Weights of a small transformer language model: width 576.
MLP neurons of a small language model. Each row is named by its layer, matrix (up: input weights; down: output weights) and neuron, and shows model dimensions 160-255. Each number is 128 + 24 x the weight over its row's rms, rounded and kept within 0 to 255.
After each neuron's rows, "fires before" lists the tokens most often just after its 100 highest values on Wikipedia text that the model never trained on.

L4.up118 [125 147 121 132 102 120 110  97 153 117  86 146 205 122  96 177 155 152 168  85 132 127 115 162 130 125 100 143 133 193 130 105 123 140  94 129 137  90 126 124 159 141 118  91 126 155 101 108 180 126 163 117 149  91 138 122  78 128 135 120 133 103 107 140 132  99 106 154 156 118 112 120 104 139 144 146 103 152 136 102 182  95 119 166 104 149 122 167 177 101 130 134 121 146 118  94]
L4.down118 [146  77 142 128  80 123 180 126 125 169 154 130 160 136 125  99 126 141 153 133 120 161 128 137 139 135 128 142  92 139 127 104 124 114 144 129 109 122 130 111 129 120 138 124 113 134 140 102  87 126 160 126 138 127 149 121 174 132 120 151 108 123 149 146 159 110 108 117  92  77 176 166 146 130 108 120 115  90 115 138 120 117 147 163 120 124  76 123 143 140 130 119 165 114 121  79]
fires before: ":", "=", "==", "===", "|"

L4.up125 [129  93 120 158 199 144 107 100 149  88 119 162 104 155 129 124 114 150 159 144 120 109 137  94 103 110 140 121 113 151 126  81  86 107 121 158 136 152 115 133 159 113 133 117 106 160 101  74 161 105 123 118 148  82 119 110 117 148 144  95 111 131 175 149 159 140 128  98 147 138 133 102 121 143 180 130 107 137 100 131 138 171 128  96  87 143 174 118 119 122 123  66 112 122  64 105]
L4.down125 [186 115 122  95 143 177 165 161 131 128 125 156 139  95 145 100 129 164 165 109 128 133 116 125 118 149 137 148 117  88 155 138 157  98 152 107  82 148 148 115 114  66 115 112  89 124 102 123 115 119 122 121 142 162  80 122 159 126 122 157 145  98 153 107 183 131 140 122 113  87 135 105 167 137 152 107  90 133 174 133 118 156 129 116 102 110  98 155 148 123 111 157 161 164 129 112]
fires before: ".", " to", " by", " in", "ed", "ly"

L4.up1354 [131 120 124 154 132  97 110 129 127 113 166 101 124 134 121 157 123 180 131  82 108 151 138 140 109 110 103 105 145 137 162 141 138 149 121 119 137 154  92 140 144 137 137 130 134 123 118 123 155 127 142 143 120 133 141 122 108 127 166 128 127  99 107  98 163 143 117 141  90 167 115 118 133 132 139 145 148 127 113 141  75 117 161 114  95 126 141 165 186 138 172 101  91 114 118  94]
L4.down1354 [135 146 120 123 110 133 151 116 143  83 128 174  84 133 124 102 133 100 155 140 144 155 128 132  71 113 135 125  77  96 151 156 142  95 102 119  96 122 152  95 131 100 158 138 114 144 132  74 154 112 135 111 120 166 131 168 108 129 112  95 123 141 161 101 125 125 131 139  99 108 125  99 128 138  89 121  90 147 146  96 134  99 116 115 134 152 229 125 101 149 138 134 141 148 142 122]
fires before: " ", "N", "″", " |", " /"

L4.up403 [113 190 176 147 129 135 134 147  97 143 183 120  93 129 135 105 106 105  91 151 141 128 123 136 132 146 121 118  84 116 144 113 137 125  69 132 104 155 111  94 138 111 126 151 122 108 122 118 167 151 128 121 110 150  87 118 137 127 134 184 115 134 117 144  97 140 148 149 152 138 141 141 115 125 131 165 105 113 187 109 101 115 154 122 108 161 106 139 116 136 100 148 159  92 132 126]
L4.down403 [107 170 157 126 105 122 150 129 124 164 175 108 178 110 133 106 135 163 107  95 145 127 152  85  89 138 120 115 117 122 121  85  94 149  75 135 138 125 144 157 169  88  71 140 131 123 174 184 146 139 140 154 121 100 146 109 129 118 137 134 147  74  99 153 136  96 129 116 140 111  99 170 174 101 110 138 128 112 123 144 125 141 115 163 114 149 140 100 123 144 129 148 129 104 163 126]
fires before: "ing", "ed", "s"

L4.up981 [129 127 183 110 150 139 135  89 126 113 145 188 123 143 145 163  96 156 124 121 116 129 165 115 117  86 181 133  86 143  85 147 144 123 146 138 141 117 112 171 121  76 185 163  84 146 110 145 151 133 162 118 163 114  96 125 131  96 170 134 116 162 140 155 142 175 119 112  76 142 155 133  63 123 123 113 129 113 138 149 108 140 143 120 137 133 159  96 144 117 128 144  78 128 118 163]
L4.down981 [142 110 126 145 110 141 130 152 102 140 131 145 130 144 163 136 132 109 117 162 157 134 125 103 123  85 137 116 142 131 113 121 126 156 155 118 119 116 135 137 119 184 118 125 124 113 124 124 183 110 106 127  95 105 120 146  89  99 170 107 128 144 123 125 158  51 124 178 136  99 119 128 113 108 111 152 137 113 127  79 123 150 105 122 127 138 164 128 124 156  97 105 113 192 117 141]
fires before: " by", " to", " in", " as"

L4.up1007 [118 153 121 122 110 141 148 164 164 117 115 147 110 123 137 148 103 135 113 113 153 133 134 187  79 106 163 121 168 106 135 139 130 148 144  57  99  98  90 106 139  89 111 136 141 115 115 148 119 116 135 115  95 154 128 137 123 122 117 104 131 103 162 122 146 142 159 103 155 135 139 154 134 164  91 157 159 147 108 126 118 131 125 117 109  86 136 121 121  91 168 120 115  99 160  93]
L4.down1007 [ 88 138 117 111 129 136 154 161 161 106 158 103 115 155 100 113 127 155 116 132 138 154 141 129 125  94 157 113 110 142 133 134 102 159 110 127 149 132  83 158 124 144 102 159 155 117 107 120 127 136 101 143 123 139 114 134 131 108 203 117 130 131 160 171 138 136 154 137 162  99  90 138 110 170 162 132 113 125 115 112 117 142 110 113 126 134 124 111 130 109  90 130 158  97 178 140]
fires before: " |", "|---|---|", ".", "|"

L4.up1253 [151 105 179  96 126 156 130 142 139 130 168 141 176 130  86 106 151 133 103 128 137 155 137 122 165 119 109 125 146 124 124 148 163 126 103 148  95 112 119 141 135 127 119  79 150 126 120 161 121 118 135 130 154 167  97 140  62 168 155 162 125 113 139 140 119 107 108 163  93 122  63  79 112 113 130 112 107 137 149 156 127 156 175  89  76 144 136 126 148 135 146 139 109 133 111 118]
L4.down1253 [137  93 129 174  71 120 190 117  76 127 136 158 125 128 112 146 124 126 159 138  92 159 143 178 148 175 143 108 170 103 125 136  65 131  97 146 120 103  87  92 127 104 135 132 125 119 132 128 120 105 124 136 107 107 127 119 131 111 132 148 110 112 153 148 106 121 149 126 105 196 135 102 123 102 135 130 150 165 166  96 141 145 136 109 137 154 157 108 100 127  84 126 113 192 110 158]
fires before: " |", "0", " ", ".", ",", "1"

L4.up1904 [132 103  97 140 141 121 133 160 141 141 143 120 107 166 154 153 139 136 153 107 131 153 118 101 122  84 156 150 138 167  90 113  89 105 149 102 111 124  96  98 175  98 147 133 120 111 128 148 165 191 134 123 113 155 133 114 108 130 131 180 166 113 110 103 142 112  96 108 118  86 103 128 114  99 141  79 143 165  97 111  87 101  92 169 100 103 149 138 168 121 103 180 140 173  95 117]
L4.down1904 [140 139 141 134 116 120 134 104 139 116 164 126 144 160 102 136 117 107 110  86 107 157 134 105 133 120 173 161 164 113  90 108 157  55 145 111 115 141 144  83 122 126 100 132  84 134 157 157 167 105 165 118 142 117 118 196 102 152 146 141 127 125 115  84  92  81 164 146  95  72 115  95 142 106 144 160 141 157 132 115 131  43  90 137 123 123  91 120 147 136 125  99 136  96 174  82]
fires before: ":", "==", "\n", "=", "%"

L4.up732 [112 153 132 130 146 127 100 141  77 139 150 166 126 178 151 137 133 140 135 120 160 101 113 145 169 120  92 131 150 116 136  93 111 140 117 124 156  77 122 136 154  92 126  97 101 129 133 120 112 153 139 123 122 126 107 129 113 172 126 111 121 128 178 148 166 124 143  90 107 106  95 108 135 129 124 100  90 133 108 104 135 152 143 157 125 122  89 113 144 122  73 124 163 108 110 152]
L4.down732 [124 164 121 149  60 127 157 171 157 143 114 138 114 121  97 147 119 138 141 145 112 117 102 108 125 136 105 136 132 118 164 147 120 125 131 146 130 111 139 110 153 122  78 141 133 111 132 153 102 115 147 103 108  88 124 154 116 176 118 126 138  96 118 100 156 134 109 111 125 127 103 137 128 149 154 124 150 114 115 132 122 119  99 119 104 162 148 129  63 122 127 134 110 129 143 135]
fires before: "0", "1", " of", "2", "th", " States"

L4.up1065 [134 170 118 134 109 133 160 113 145  97 148 134 116 168 108 130  95 115 183 137 132  98 112 147 132 117 139 113 104 153 150 146 119 145 125 106 148 153  81 165 171 117 165 176 138 142  88 114 113  87 104 126 108 101 150 150 118 105 128 108 144 144 145  80 132 129 153  63 149 146 144 140 137 108 195 150 134 129 125 160 167  95 141 136  95 113 129 111 131 131 140 141 111 121 109 143]
L4.down1065 [114  99 133 121 103  78 104 115 121 100 141 102  98 117  69 167 160 108 128 142 139 134 150 140 126 140 132  98 170 113 125 143 161 136 144 152 143 124  92 125 174 158 132 128 122 131 127 105 130 183 151 165  89 138 121 180 134 150 144 132 112 155 155  91 108 134 129 136 129 147 133 145 158 114 147 126 133  89  92  52 112 172 124 110 127 146  84 103 165 121 130  97 146 146 153 171]
fires before: " |", "%", " ", ")", "s"

L4.up79 [ 71 145 110 145 144 133 139 116 140 112 134 138  96 136 151 162 107  82 119 125 142 159 134 153 138  76 141 146 102 130 141 100 151  97 100 136 110 141 133 154 112 131 126 151 117 114 158 121 146 115 114 115 104 140 131 123 112 100 131  98 161  97 121 156 128 166 159 122 109 132  82 122 114 123  96 160 162 134 128 107 119 115 138 168 150 191  79 131 141 164 150 115 167 140 173  78]
L4.down79 [171 143 122 124  80 156 130 124 137  92 158 148 172 128 137 115 122 143 138 122 127 172 118 157 119 148 134 147 148 122 168 114 148 104 143 110 148 113 108 131 108 124 132 150 141 119 136 115 141 121  97 136 104 157 144 167 107 127 125 103 130 127 128 161 152  94 138 143 101 127 118 155 144 146 115  62 130 142 107  73 141 116 101 126 129 140  61  73 140 141 130 137 124 141 176 118]
fires before: " |", "5", "3", "9", "6", "0"

L4.up1520 [110 124 148 116 104 115 145 119 186 155 138 127 116 117 123 158 120 152 111 157 122 103 135 167 117  80 160 148 151  64 103 137 152 149 143 131  89 129 155 113 125 106  75 143 133 129 146  94 105 115 125 111  78 147 117 123 129 120 123 117 162 155 142 143  99 157 149 165 122 126 161 108 161 125 154 119 126 140 110 170 128 122 129 127 117 118  97 131 155 107 102 126 135 140 129  79]
L4.down1520 [ 86 118 165  94  70 116 115 118 128  92  95 116 118 124 161 171 142 135 137 130 138  95 157 152  72  91 139 140 165 109 161 122 128 158 138 172  80 129 142 104 115 148 100 110 130 127  98  93  98 135 114 133 127 113 130 148 132 158 159 138 140 163 137 145 122  80 121  96 153 156 117 130 166 146 119 135 149 146 102 147 117 125 129 108 150  91  78 129 157 125 109 133 133 149 121 120]
fires before: " |", "8", "6", "7", "9", ":"

L4.up789 [167 133 167 150  95 118 122 119 147 157 125 155 175 112 146 138 127 134 165 124 115 127 104 108 110 139 117 108 154  99  83 152  81 122  99 148 138 143 113 128 138 102 160 116 121 183 111 141 140 126 127 112 139 171 134 131 149  70 125 177 120 153 113 160 175  97 126 131 107 132 162 120 112 157 106 104 109 154  92 103 110 115 122 119 115 169 166 125 120 186 140 129 140 126  74 103]
L4.down789 [113 148 108  89 133 116 139 114 165 162 108 115 167 100 144 102 135 131 136 132 104 176 202 128 139 119  92 157 134 153  69 118 132 126 164  97 145 172 124 167 119 147 121 145 111  94 128 134 111 148 133 126 117 124 129 142 133 158  94 187 181 120 104 130 137 125 158 169 145 133 112 163 127 126 156 143 171 112 107 137 109 166 129 139 153 140 117 163  92 119 148 141 156 107 136 137]
fires before: "1", "0", "9", "2", "8", "7"

L4.up1138 [133 105 159 140 153 112 149  98 131 133 144 131 172 105 142 158 107 164 128 135 121 136 181 159  92  91  85 106 143 151 146 140 122 126 102 130 104 117 116 151 134 121 105 133 105 143  84 105 112 127 140 144 128 143 142 131 133 124 144 128 149 140 202 137 159  77 146 139 176 128 152 157 127 129 141 193 152 126 127 108 125 115 100 138 103 115 113 108  85 141  80 146 141 188 105 151]
L4.down1138 [171  84 132 124 140 128  87 167 131 102 142 133 128 101 113 124  90  98 168 140 151 122 107 109 126  99 157 155 139 132 164 112 136 125 128 135 109 126 138 159 128  86 155 144 103 113 154 150 158  98  76 120  96 176 148 163 155 122 144 117 127 187 185 134 165 126 140 140 144 183 107  81 101 127 103 114 142 114 116 105 143 154 150 158  89 109 118  99 148 123 126 101  98 116 133 146]
fires before: "ing", " to", "s", " GA", " of"

L4.up2139 [132 173 111 107 115 102 144 133 135 120 105 150 132 142 167 115 103 148 121 120 135 137 111 142 141 134 133 115 148 131 114 135 110 115 116 137 131 179 146 154 138 152  97 134 146 124 137 103  85  50  88 130 176 113 152 165  93 126 120  98 136 111 124 118 136 143 119 149 120 160 164 123 113 150 124 153 156 152 183 156  91 104 146 150 104 100 119 136  95 103 133 121 135 142 153 145]
L4.down2139 [106 115  88 132 107 125 132 152 134 174 155  98 120 122 119 149 132  96 134 131  94 108 141 150 137 156 111 126 115 125 141  94  78 133 157 132 112 117 118 141 167 118 122 158 116 114 163  99 149  96 163 124 148 104 172 135  99 158  90 152 125 133 104 117  98 104 122 179 107 187 146 138 137 117  99 115 157 139 125 129 114  81 153 166 144 122 132 129 153 173 118 149 107 111  91 143]
fires before: " ", " more", "en"

L4.up321 [120 159 104 105 129 142 133 161 132 134 137 160 168 123 149  81 157 166 107 141 125 159  81 142 128 109  68 144 169 146 113 106  75 128 116 112 136 130  92 121 121  89 198 131 141 147 114 123 118 113 105 118 139  76 122 121 105  87  99 142 113 140 116 131 122 140 117 124 125 142 175 128 118 103 112 115 125 162 128  90 132 129 106 178 142 143 136 106 133 121  87 111 167 175 117 130]
L4.down321 [169 119 137 109 184 126 107 130 100 104 159 134 116 124 172 174 100  82  86 109 130 153 135 106 139  99 107  73 168 115 131 152 114 100  67 111 103 113 113 121 125 131  90 133 109 108 117 130 143 103 128 119 110 137 130 123 160  83 141 110 144 142 124 124 124 104 151 128 132 129 133 132 112 168 141 157 102 157 127 126 139 156 144 144 158 124 103 150  89 125 186 136 156 142 105 137]
fires before: ",", " ", " to"

L4.up304 [111 135 151 156 115 100 100 103 131 161  87 115 137 135 182 131 107 114  92 118 129 109 129 126 112  96  95 151 128 124 122 165 153 147 121 191 126 112 116  73 116 104 112 104 123 114 162 178 139 122 148 124 101 132 104 144 126  98 147 114 113 109 117 165 100 132 141 100 138 156 146 117 114 158 129 120 169 157 141 161 122 139 159 143 132 188 165 108 121 142 174 186 114 139 117 103]
L4.down304 [120 108 102 123 150 127 130 128 137 143 119 157 105 106 122 138 106 112 161 135 118 126 127 112  81 148 144 111 133 148 166 114  66 111 113 136 157 102 115  95 130 115 209 149 131 107  69 110 107 197  83 154 127 131 119 161 147 135 185 133 129 104 126 122 126 121 123 107 168 180 121 105  86 134 156  87 142 112 103 137 153 137 138 159 134 141  95 112 110 139 149  84 128 187 104 164]
fires before: "0"

L4.up2035 [144 134 115 118 138 124 128 168 135 112 106 102 136 134 122 117 131 112 139 114 113 118 148 137 134 120 127 134 134  83 135 113 129  89 125 112 137 173 115 111 106 187 108 189 133 166 140 153  88 129 138 141 122 143 111 113 129 156 149 182 100 149 114 146 111 103 138  90 151 133 127 139 114 147 102  97 121 146 156 127 134 131 114 122 166 153 103 134 153 135 137 114 159 104  74 110]
L4.down2035 [148 122 121 146 138  98 135 121 126 102 159 133 157 117 130 134 127 116 132 129 143  95 128 184 182 165 146 160 139 153 109 145 129 166 138 124 101 101 156 112 122 120 130 129 158 101 147 100 121 130 112 160 138 130 158 116 118 133 161 150 118  98 117  95 110 170 108 124 110 147 118 132 147 101 131 129 161 153 135 134  82  91 140 104 122 144  96 147 113 145 124 122 121 117 113 112]
fires before: " of", " ", ":"

L4.up1905 [ 88 109 115 134  83  94 143 115 142 122 105 119 131 126 135 155 104 159 106 112 127 101 187 137  82 121 113 147 174 101 134  96 103 151 167 124  86 154 120 129 165 138 164 138 103 142 144 142 126 117 142 169 149 122  83  84 103 128 120  82 157 112 129 143 138  90 136 135 109 139 124 122 129 115 190 131 144 132 102 107 107 154 123 137 123  68 125 125  90 155 148 118 111 153 132 141]
L4.down1905 [174 126 176 145 138 118 134 154 134 154 106 154 131 122 100 117 141 108 134 111  50 193 119 131  81 132 124  99 122 139 100 170 107 105  95 131 111 128 133 162 130 110 127  97 142 128  98 127  85 137 116 140  91 151 192 191 117 157 129 132 106 136 152  92  95 145 140 151 118 119 106 149 144 104 149 193 112 110 107 112 138 166 138 138 117 115 110 109 136  88 133 159 127 111 106 119]
fires before: " as", "ed", " /", "ing", " to", " of"

L4.up2002 [ 98  82 108 133 116 152 114 130  98 131 155 177  99 105 158 170 142 183 103  88 132 115 200 163 151 117  66 146 146 124 115 151 102  77 120 121 127 149 142 167 126 147 116 153 146 126 140 162  98 163 136 170 169 123 142 135 125  88 118 119 126 131  90  93 128 164 161 153 126 115  63 137 100 158 101 117 142 118 160 112 176  97  97 147 131 118 149 179 149 141 112 114 102  98 119 121]
L4.down2002 [148 149  51  94 157 129 129 170 119 144 139 121 157 131 127 114 106 114 131 182  74 174 115 145 147 101 120 125 143 103 161  96 132 137  97  92 123 138 132 141 136 141 167 106 163  99  99 142 129 105  88 109  98 140 156  91  92  96 151 105 119  86 110 132 115 120 101 155 135  94 146  93 109 138 151 113 145 145  49 143 125 120 146 155 105 135 132  86 148  91 150 127 162 138 107 139]
fires before: ".", ",", " of", " in", "-", "s"

L4.up1558 [115  71  95 129 134 112 146 137 168 120 116 123 126 118 149 130 130 132 118 139 128 116 152 135 130 151 167  97 129 149 122 138 140 148 130 116 113  81 148  96 127  97 130 145 159 142  76 139  73 130  99 134 199 112 148 103 118 140 100  97 100 124  96 100  86 101 130 137 128 146 118 153 134 114 141 159 149  98 152 139 143 138 115 157 127 122 148 109 127 139 136 143  94 113 104 173]
L4.down1558 [182 146  82 127 118 118 100 126 158  95 140 123 144 149 112  92 146 138 110 136 145 154 136 130 137 125 126 132 119 162 120  80 149 174 133 148  93  93 144 124 145 137 150 144 101  86 150 122 142 179 124 131  85  99 132  95 143 104 129 133  78 105 108 101 100 141 109 151 150 150 141  80 141  77 165 150 125 132 106  97 107 166 159 123 101 108 152 121 144 119 123 116  79 134 133  75]
fires before: "'", "–", "8", "5", "0", "1"

L4.up280 [ 93 105  91 143 133 157 128  86 127 156 143 104 138 131 165 124 136 114 134 146 139 201 160 135 146 107 118 119  97 142 147 140 119 147 155 116 114 170 129 118 115 159 121 123 112 134 100 152 145  65 113 111 118  95 139 189 146 129 128 185 126 129 143 115 103 128 114 120 170 140 124 117 118 165  81 120 137 106 150  78 156 105 121 115 103 161 122 100 144 151 147 129 133 147 119 104]
L4.down280 [146 161 146 111 138 103 108 130 173 106 122 139 154 188 173 126 153 177  96 121 105 159 110 161  88 119 114 128 132 143 128 183 127 120 118 130 143 127 202  93  86 149 101 197 155 124 148 132 118 106 125 135 100 139 112 123 111 109 158 106 127 121 124 131 149 119  93 129 156 146 134  71  57 138 130 127 130 191 174 128 134 134 117  85 115 103 115 154 154 136 122 126 144 172 115 142]
fires before: " ", " October", " December", " November", " March", "6"

L4.up895 [128 156 112 126  93 136 148 135 123 138 139 128  98  82 134 165 103 140 165  88 115 111  86 113 109 152 144 179  91 122 156 138 128 163 114 167 144 110 132 139 132 155 140 101 100 144 128 122 145 137 123  61 116 142  93 105 108 109  86 136 145 133  90 145 140 143 155 130 187 145 119 178  93 117 145  98  86 129  95  98  88 119  95 132 157 100  99 129 108 154 151 135 152 159 102 139]
L4.down895 [ 96 104 114 143 150 137 134 130 127 131 105 113 106 111 111 172 131 149 109  92 172 115 129  69 105 122 101 103 127 104 149  97 111 163  92 155 127 106 133 142  87 123 131 118 159 124 134 117 152 145 151 155  96 114 126 158 102 138 104 127 147 132 163 104 138 140 122 134 132 112 162 134 118 144 128  67 152 146 118 112 126 101 149 154 109 144 121 151  97 162 129 138 122 174 126  84]
fires before: "\n", "2"

L4.up1362 [ 84 149  94 173 135 129 169 114 101 106 117  99 131 100 123 111  82 104 181 134 133 190 137 119 142 124 107 112 136 106  90 141  88  97  90 151 126 109 124 176  85 134 146  97 142 150 132 153  86 145 130 148 158 144  96 109 159 146 126 143 132 139 136 159 135 137 112 118 122 150 162 154 118 128 134 115  92 124 162 155 121 144 149  90 144 176 140 118 117 125 155 135 128 128 102  93]
L4.down1362 [111 182 145 135 179  91 131 109 157 124 130 119 119  85 142 105 126 182 119 125 143 138 107 131  89 136  77 142 159 134  88 124 112 124 180 134 196 113 133 121 133 138 149 114 126 124 190  95 103 120 139 105 118 124 127 134 153  96 114 155 107 130  87  86 201 116 116 126 103 135 135 104 131 150  98 129 117 171 126 148 111 145 125 165  96 129 131 149  90 153 131 111 110 125 110 121]
fires before: "2", "1", "0", "9"

L4.up61 [155 115 138 161 114 137 127  79 126  72  89  80 117 135  99 173 162 148 170 128 107 110  98 134  75  93 133 112  93 117 171 122 142  99 140 166 138 149 112 175 138 122 137 136 134 139 106 165 138 175 147 101 103 118 151 107  69 163 153 135 102 132 104 133 112 116 137 136 157 133 117 112 169 105  70 107 176 122 130 109  96  87 150  93 128 158 111 125  93 152 139 154 147 131 101 151]
L4.down61 [123  79  93 155 158 130 128 114 123 132 111 142 140 112 144 152  93 113 169 136 156 108 140 168 131 150 125 138 142 137 139 145 107 138 146 162 173 126 146 146 148 108 158 126 110 168 176  99 139 127 157  96 111 130 122 119  85 171 103 102 119 100 144 148 131 124 112 124  77 153 148 129 115 122 126  95 150 154  84 124 149 160 130 121 116 138 161 127 133 122 122 147 136 115 108 131]
fires before: "|", "\n", "-", "==", "|---|", " =="

L4.up165 [145 127 146 156 102 119 111 119 141 182 137 106 154 160 118 129 146 109 125 120 122 148 100 123 159 137 103 128 125 139 145 122 153 101 104 132 142 135 127 149 145 132 124 125 146 144 134  89 152 149 113 111 123 125 168 180 175 149 142 130 165 115 111 147 137 102 154 105 159 128 129 111 146 145  92 102 110 105 129 116 150 123 107  88 136 115  85 146  97 124 115 104 183 109 124 170]
L4.down165 [114 112 108 150 138 123 155 131 134 152  72 157 151 131  98 106 152 101  93 157 130  99 142  96 107 130 108 122 131 115 151 160 151 137 118  89 149 149 109 149 164 118 125 152 148 117 166 123 147 191 141 163 176 154 144 156 137 147 152  90 128 156 130 132 161 145 130 138 140 179 146 134 144 142 114  99 114 127 114 124 128 110 107 163 149 164 136 126 106 134  73 128 122 140 124 127]
fires before: "s", "ed", "es", "d"

L4.up1492 [133  98 142 131 137 145 121 122 102 138 142 139 135 133 159 151 187 126 109 164 142 125 163 151  99 112  93 160 123 131 121  86 132 103  93 138 108 134 149 108 136 126  86 107 140 158 114 162  93 154 142 149 193 164 150 121 144 120 111 116 104 107 121 147 104 123  99 149 143 108  98 136 119 121 129  84 127 115 110 110 182 145 167 165 145 143 126  98 123 155 103 120 125 104 116 185]
L4.down1492 [110 156 112 104 126  92 107 110 130 100 134 123  95 177 165  90 166 124  97 135 106 123 179 110 141 113 132 116 176 112 130 118 122  61 154 152 126 142 110 128 116  92 166  97 133 117 120 148 106 137 120 110 154 134 166 112 117 124  92  82  82 116 107 136 126 121 125  91 150 127 114  98 129 148 134 101 144 133  83 116 110 121 124 118 120  84 108 140 132 136 160  97 110 136 135 178]
fires before: "'", "8", "0", "1", "5", "7"

L4.up283 [148 103  99  76 119  96 144 159 144 166 135 143 127 114 120 104 107 108 167  95 113 124 124 128 135 145 145 144 157 146 112 136 136  83 129 151 130 112  79 130 148 126 121 113  89  91 102 111 135  97 147  85 153 148 107 108 186 132  85 153 131 148 121 151 131  97 148 124 100  94 105 149 102 116 100 107 112 174 106  86 120 114 156 147 168 189 189 149 145 123 156 168 118 115  98 126]
L4.down283 [161 121 143 153 100 116 151 114 159 151 130 151 133 143 127 108 142  93 141 124 130 140 130  96 196 132 106 136 124 133 141 112 132 151 115 118 141 127 137 135  89 102 136 133 117 133 121 133  84 142 136 141 113 147 111 116 152 108  81 163 142 127 154 113 149 142 201 133 128  15 141  83 138 140 152  88 187 135 138 105 143 184 122 110 127 111 113 118 143 159 123  94 111 128 117 117]
fires before: "\n", "-", "===", "=="

L4.up716 [128 115 117  71 127 121 149 107 150 166  84 128 151 182  95  93 153 112 114 117 136 138 121 159 132 116 125 117 167 127 102 144 145 112 122 159  95 153 143  83 176 151 147 129 142 109 134  74 130 131 106 118 114  93 102 150 134 161 123  97 134 106 134 157 161  90 139 113 157 133 117  91  99 144 149  61 143 161  81 148 123 133 113 172  95 112 108  99 129 132 126 150 131 153 129 137]
L4.down716 [151 125 123  90 163 141 187 125 104  65 128 154  77 133  95 141 126 135  76 129  79 140 148 107 159  92 149 142 146 135 126  97 116 131 129 124  95  95 106 154 132 104 145 143 118 110 108  88 134 122 147 133 145 146 135 100 133  77 142 157  82 178 119 163 129 155 131 142  87  86 171 156 147 141 122 124 151 102 191 149 121 104 109 120 152 167 105 146 139 121 122 129 100 142 113 133]
fires before: "s", "a", " "

L4.up1496 [129 131 128 130  95 121 179 107  97 151  99 135 132 134 150 120 139 149 137 104 154 157  99 103  92 112 125 112 133 104 174 126 120 147 119 134 137 112 114 116 151 118 115 161  66 104 118 187 155 124 144 100 141 129 133 111 137 153 115 136 124 121 124 118 118 131  93  98  90 168 155 149 132  90 109 116 110 134 169 152 146 123 159 102 147 152 120 128 166 109 167 146 128 121 121 106]
L4.down1496 [125 124 160 155 119 138  97 139 141 123 114 161 105 162 155 129 103 142 131 131 138  70 118 128  80 154 131 127  83 105 151  91 139 104 165 169 170 154 136 131 133 135 129 107  98 147  95  90 152 141 129 105  97  74 115 156 142 112 136 141 126 108 131 116 136 122 134  96 139 120 107 127 167 162 118 139 131 162 110 115 141 141 107  68 122 134 150 110 115 116 172 178 152 133 170 104]
fires before: "|", "0", " |", ":", "2"